MLP neurons of a small language model. Each row is named by its layer, matrix (gate and up: input weights; down: output weights) and neuron, and shows model dimensions 32-223. Each number is 500 + 25 x the weight over its row's rms, rounded and kept within 0 to 999. Numbers have three digits each. A neuron's up and down rows have the sign that makes its largest values positive.
Before each neuron's rows, "fires in" lists the words (lower case) most often at its 100 highest values on Wikipedia text that the model never trained on.

fires in: "of", "many", "although", "track", "and"
L4.gate280:437512519545487505521541506509487513495489460533503488477528512453501540467535455518513495491486536485477492477517523471487466479505486481537519503432514507497501506497575471495515521503513486491548497489513517481528505470496501494478523456556494498496489533502478538520484514505531484537479493490508454472514466468508507513510489535519523507552526487521501530510473479469516532495506509470496515477500485528532462517484480489517510486543519511518487533495480503502531529539445492541480504481459512557476496468518492446505460481530536489467452499496504473515451494482512506472
L4.up280:500488492513552508462440513536487504453508520485494503442476544507540489512494450445512529480465487470521472486534521498534546514483484474485487520555479454511489525496497463455514483499505439487498501475469464454504499536505483507524512509542480512524510480466509476511494522465521499502544496501488468530535514512512502510484511490459513472500460473482525533572521464489518465513509509508491481506460525470483466521502475464461495522503453522517487516517496488495487532490479506533516498511482520497500522523520496529523498524517531452448511504489477523446507515524480483494
L4.down280:514520506535503486520521539566494492470507515483479476444491517485487494459539490486533514442489490487473501485511492476542507516509495466519550488494480497491511511463518479485493503523502526479527515516479493469501532528515528465532502443525477523510514481470514514528468510486521481499492492553484520507547485492476522503474490487466487506498553502504498489495554453485504459509534485478503487477513499495514470489453444483451491528537501471469484506512475487539499514452495508510502492510486477490461480532511507485511497474499498480460476500465505493470475558501494483533

fires in: "is", "was"
L5.gate447:472535476495495541524477535525483476491529481506491524504451544519512478523517547511495522502489493504486476499538488462461510484465514495477529479481513452434454499512447487510497459525529511508481489504478488500478462522534519540480521484509502541519482486516518488499478479560532488501484558509510516504483553512522486496525516542510455514464489522534508495517462507501483528519481466521550531492512518476522504524527477501489505535469490550501477514534528512491544519466470524482509474459489544521476530527529510479548533498502455519469455522508496463504485478482511498477
L5.up447:523501472496528482501507483491497485477501486533512512513531514530521462509482489482481510491494513536504475482541510524493481498476496488537473523484501503535465547494498506537472506512449496522458495500507543527524518531492490520589514521483535509470507513546510530502489489483491467528438544503534496481538532476443534482497464470539510488487510507497478539513512531516511526491486537508544550512498428492476537510544490524484498461462493480529518510476473514522500507500499502440487539506524512527463467493507496514515499525480519494531503488501488491473484463481532484465
L5.down447:516499473516484464469461506518478523460510455528495523497487534573508515525492542504477481459467516487488504503521532525496512504490555489531508562474498505459496495495455466561511478528527500407501473494479555491480487535542479500516517497503533496474484508501508464526530513465529492511471531552474521499515523523466507526541489494492457522491482442498494525523494505529546493498499537542500475514484492433521513530513450493459501512481499506496458522517505514538530500513503505489468485505508508504490521508505470480560489537520492495472471527515503460507521486490496500492

fires in: "served", "has", "was", "had", "s"
L5.gate92:486499515485541528565511483516517499506488489490534532454491509536490486464484553458532494511490533520506475523537484499512481505489502502501501541529495474489440527491506450486499521485525524524534486488455456515504488530498506514471508529532565502498473503516496506469481507516507537500466513509538467499490522500515497516502523490518494522439473460512510538497457524501526531505511485518489491515492523505515512445480464444474506491538502483525502491491487500536512499468497515521505484531459514498499555496475484497537497509485521480487445474507492512516466532523493504519
L5.up92:476505534495491466496492490504472476503515511512488536445528539502528481486458533512480511525518487536512500515516506504521556492497507501471494483524494516479528523507510502527437469523496496484501519470473511533474528493482508498500469505505523544537480542486474559456494472545487477464472519527498555529507524474431500496535534505494512492495486478510516502497456512500524546440452498508500493499494495490480507508537498481457514477515509502499493461483442533443524476504541520487516452507453503540527502504556493485523486471526480485475526491523462466475536521463481485514
L5.down92:492493517472526523474491499548494440498502509468536512484498460509491482473467481497477445468507553492492505519530530528495435522440520510495459476522500508516479523524491472538532515513512458541503460540546472515535486504511535460451557478491499545495466460511510477497489525498518498515466478512466478467491515506557504529487495516493491511533534502478574520542462497502463493514536494517513487484472461495489512485487466490491486516491489518549487512521491556481496471510454512538491490520495492516511489542495501529517504501485484502534504517497513474511495502516544518514

fires in: "for", "as", "instead"
L5.gate534:515519473463492524445538513489494522486518466490499497489460496517522505552486489500510542456481513522451513524482530523506482506541493495531478509486476525493484451478461507578525439519507491487522467497548465470490521461496517484471436532512499523500509489527534495502474456515523508476530529498521516518475511508484515529509526441497454526496489498478473548466528503491498512489462523446511488541520512571502526516523490463505499502476496475498525497539500478490490527484471500512459540472484508496465493516485517547499507471485537502485491473483504479500494475478460501475
L5.up534:511490512536523507470462471487491492521499462538511494497473473474491481548471460503494542499493529502474475499507519511536496489459512469501469504491461523540529497474471465527478528504502523502499530486475476494456528514516488496525470510494504469491488492497519491517489513534478427548491498515552524444494493481450539487484475539453521496501492500493470535470520507429537508485489506502528485518530505485535535464522490482467501548543503504527508481481508494507489530503515495489550463534533461513540451534505523528518553507494511485501521536487522563483514462506498475505
L5.down534:503482509494485494481492464507508462494472462532537517499489532506513548507481496522507507517501475457500461526497515480506547496492479517484509495474515489552544481491497470463516540492530501532510505485500491473508545505492468489546497532563526490507433463533507528484522517536512441546475505508551508474487503475453523509523486500446537524497483473506522509505481491513502497516489492553498526482540484483523506464543484556504475531545516488541463535490524502486486507470536487470518499513519526486508476551497462493507516516519508529464507495511520504490502484507501520448

fires in: "of", "to"
L5.gate120:473511471491493530482501474528496482511546474537524526520491517524527498445509461508538464545463506484537512533472512526482453499444517520512522505494506459478504515458521474546466511499499476530506538460520498502484551511506498491480492470517489497534504522480502506520522523501502488502494502464528503517537473497487513506483506494526488480540492509482466496547521487493489505510499531448514526508504544522473467509465496476480481476540515499509477510489509471570481504464468483513496452457511486520505484535506458467558522484464487469484454511444497513490451477554497484496
L5.up120:443517480480491500491512575479493528524505446496544497499497544469471454570523512511500495525503490494473551507504467499473530534503515531511466503514472512554506485566467502523532516489496492480500466524488514512506505505475523498524520531481515489458464514526538520527528520483511485476471414509482487511454457514528480480507496455501483490485493498491493476524491476505451476522473496513531548482514486492484478537485506536496537540492493467490517461517475471487533493508482485484485494482498488487489450545539530465552485508442516533509486461480506523498493516468487549503
L5.down120:507509524534484511486493506525491461544528534516510482525516469532487520452549473503507447493506512518524514456513506500542470506514510494511493510532429514537500534515503489534489503473491509479477523491530481517520487501523492487469520482542538493521544532508534480494510508538516474498506489492500461473552520472469516493486503491501503520467482487513524520471478517475524541513487513475491495527508482476562492482541494522545551483524514499517494519483496493557465478502494482540537511511472508519494509477474534529504532472503523471551478507518507503519453504518511462483

fires in: "became", "a", "was", "become", "taken", "came"
L5.gate312:495513458490485540474508493504494471539477478514520490500458512521498512488517507482536464485442477494519502515529478489513553495504477493495476487431517484513506497526493459515517473515503538530559479489464517513521456503498485493501536473553472485507493523502512500530461558454473506548527518518489538523530499461495509499451467499505446493483508520537565508514493533507483485525547519525542513472493526485482543513460508515497505497522481510463498485514502465503483519549474527499520496495491512474565495466525519506513473498513528533479453517490496435522485500490463519472
L5.up312:499481513542484498456505505473509522489494512512505474487474481512529491523521488517506498505512506550475471487512521508508535532509533467504553559496494504498517438519515489503532462512485459490515500502502534480502513519534499468479517532550528454513586467512488525488523470492485519541514498490541525506485514500506535468499503476504511483506435502505527501497491533496475500501493492510511475474508512516545484472506470503487490503479461489454503511489549478501534509510485494467491516518473547479508500525524537522483514513482531486467527500541492517467491540473542481460
L5.down312:513487491495515534539469493512503473531465491516502525504499462544509487461541437521505470446510478506476480500526479526471559518496528512508543493505509469490498502529465448447502521498487486529521519525492571468504519481540445512530494490504508455481529492527478477528482481503566478525455509485502536552483529469518500498474511520478556467519514494538486441488495510499495442529502517498464470508502514467490543465479471503512526495521471483503482513500481495527536528528494475501516499460504501496531472511492531497521484454512515497494477484514525469506492473493554528514

fires in: "to", "of"
L5.gate693:486479500513465501475512520515516474487486500524505522488510471530497497526496522478523485518483536533531491516485495523506481469468465524528499542472459428518527504493484472546500506484519501471460502461521529481500469491482531505576474456501553469532511512452486487470538487503485514486474523483500499528504561545467496521457527467466497555456500508519530490505494528514474531514492503473546510500502500496500502498505478502483531508471510489505526526480522523502503505484486503487529444483496526486523457489481471487520492458526491476500528473505458474477485493520471533488
L5.up693:538530527471501489518521476473480489499503464489525497514448486525526512486483511487511548470515488463499494462519497499495466508505457481502519461479506517468550492468446521520541509498502481470554469492513451521523531447506515549459463555505509517477510470540537513504481529508487508503491475530513527478442508508479524523521496506522487503498493488495514489452509502477467527500505515489477479511527486521477498496505499520526475508524500495469513480514507492486518510488514496483485446485523497501502508495465480450527491536478491529533504546502514539446493504476485526497
L5.down693:541504525464475463506467536508499526528515499498521468507515513511458509488503477484515473485468512472502483510488486480489439506512523472488539482501548504495493521503480431473494441519527513482548512547503526502450506452546512497474480512517543520518449514519492479511491538511502485515460529523502548475515504580490458486468498519527483525536557481499502520503529479510480496498504482489530503490465504505489544482515504481544486498514450484479456450490524511517469496536503515509513499520497480501502520509471489474489500522506538507482526558456534502517455483522503522503

fires in: "the", "a", "of", "to"
L5.gate561:503538495501490480506474511537505433542562513504464482488488481470549468492472516517529484480521486489521501529485535494500468502492539483493484500472536494456467497477490483476547494509482515520496482452468475537483537531447486493566459550495525503501425531498503482497508479504514502482534514516507544556490477493452495518486503522497515444536509531470484484450537495536524480487474495505519516534519508518481522533499493472537525516493498531508484502512446487514477519523482518543529452500495537510488494492488496490493520466456480497519464527478466499467532481486525499504
L5.up561:482503502482533519485472480515534542521551526528495449481509459497502506465461507522501494483505475521490522495507549508518483489474543530490536566493501474455485479472494528473561453539515547478496492500510527492435507541508488501529484524486517523536517493506509503462488528460508479462532521528513554509531491483497475472495552505478464497511469528494451493507491494508499491504441499494499534516544529525503443500515502516505490467500551535513497481482473519526528482509528501517473518518508509512520469505478511540516513468514504465473501497515467471500512460507530480511
L5.down561:475493494489483548541465450519465529506503522513524506488517480493493469487482493499485538486512481513482480476499533498465487491487515500491494526524557506462505486488519568456448502489527518517466535445473509508452509511510474484616515530520530527542489494530512471477513475483490517518546500495518550539540551506477509485527500485530474441528510502497523514505548516527493490496472531512475533505525523476442477525505545504519432491470484487510517492486476500492509495487481504421483486510500496474472508468522467533522534528488467506493481489533481511478518468516490530511

fires in: "of", "the", "to", "and"
L5.gate524:446465513484513488486435444529490481463521518487495453504524498472486461476513494466508537463552488519497496496507515498474498483498517472512487518500523478521526514472524455485527499522507449513520473487497498485515472516463490523531473522525515449467479515508503523527517462513522472502487528524494484497479509477474497507462487499533526500480479502496509498477501515497527430470498503473511549523544471480519513545520499505509471523512464498527500510456452469492532519512490523500491454495459484521459520511492456485512535499527498509458492483514450522477469484482506518489
L5.up524:486512526512510480508536473482474553475518506530474482507469545511522462510490534456460489493486485499490455529525493527539480513474439474486483508490500529504513491529459530502510495488547500453440488511522537459471466499533515463500487487519453514527511484541513505552454477490485500502489465511500516493466564508506508497495566510472476500525491518497546506479527482526475502521493493508518489526512525464491525501492502496471517524502515510525516510468493484496504504503447503509522490496462489544525448501485530457488517503505485504496491525517474553504500482497476570465
L5.down524:541462533485509484511527520506497488499537527523556503495496514500468475498504467510463489485508491511496503496435492552477489501512522499476526507545488473521463512513494477506509516499458517527495497526484517509520484552523486487514516525520530548520469510511491477480514551500535509512513520458490478515511531480506549483521458482518505457530513484532472515499482499502508513518458506518500487499488482533492535522507435472524492486587489468527517535505516492496492517485511527507520484507476445470506524542508452503510487535493510483547544518509503466523460534510532497480

fires in: "to", "in", "among", "of", "until"
L5.gate432:496489523531493502522488494503540483506529494441521511475505503421528493497527524491509505489496535499502534434497519525474490537501471559445460501460506522487527505496497503514505464518471506513511469486498527456520473512476517508527497523521447475500513500569534495456465489500470483496459575522505493463466492515493474493461466477516549527533492520518480480450480506530519495492542514461501513499487513520480509542536460494487506496514492479505518506467496487503472495524464533500455519492482475477519470520480565480456509510455504537530498547530495465494531517503501515480
L5.up432:546475519510504497540518542490520504471538519529496514500475519432467552486496538503522490503524512463501515528502497547544489494506551565467527520539504499505516506488494476492517457517486497494504520515510520485501464546523476503460511487508518493512476523495531511550513505480487530502463514518546493493532487470498522499509514506489538530512472492508502525495515523489520489505481453533502516485483444573508454490491501511483506535495465471537497559479499485497508451532505516546518491482489503545531522530521477487535498490497498507568527526530486484496535461524504525496
L5.down432:466525513486468478455523485506463518542488536490494520511500501509507529501481459511506480485506548537486494488526524456520476458505494463506472527516517466491470551505460479510475486493512502521500505532477518517524531533527503548493478491508519486508470535489537496515498508504449487483474503518492496491497502464455509452496527516479473476500546516458535489555502522497452510504551516507471533522539490497530477479490497483512540502497476498540458527517477471510480493500546519531508524519531471527497459439490500531558475477531468501511537467450531532494458457542493504533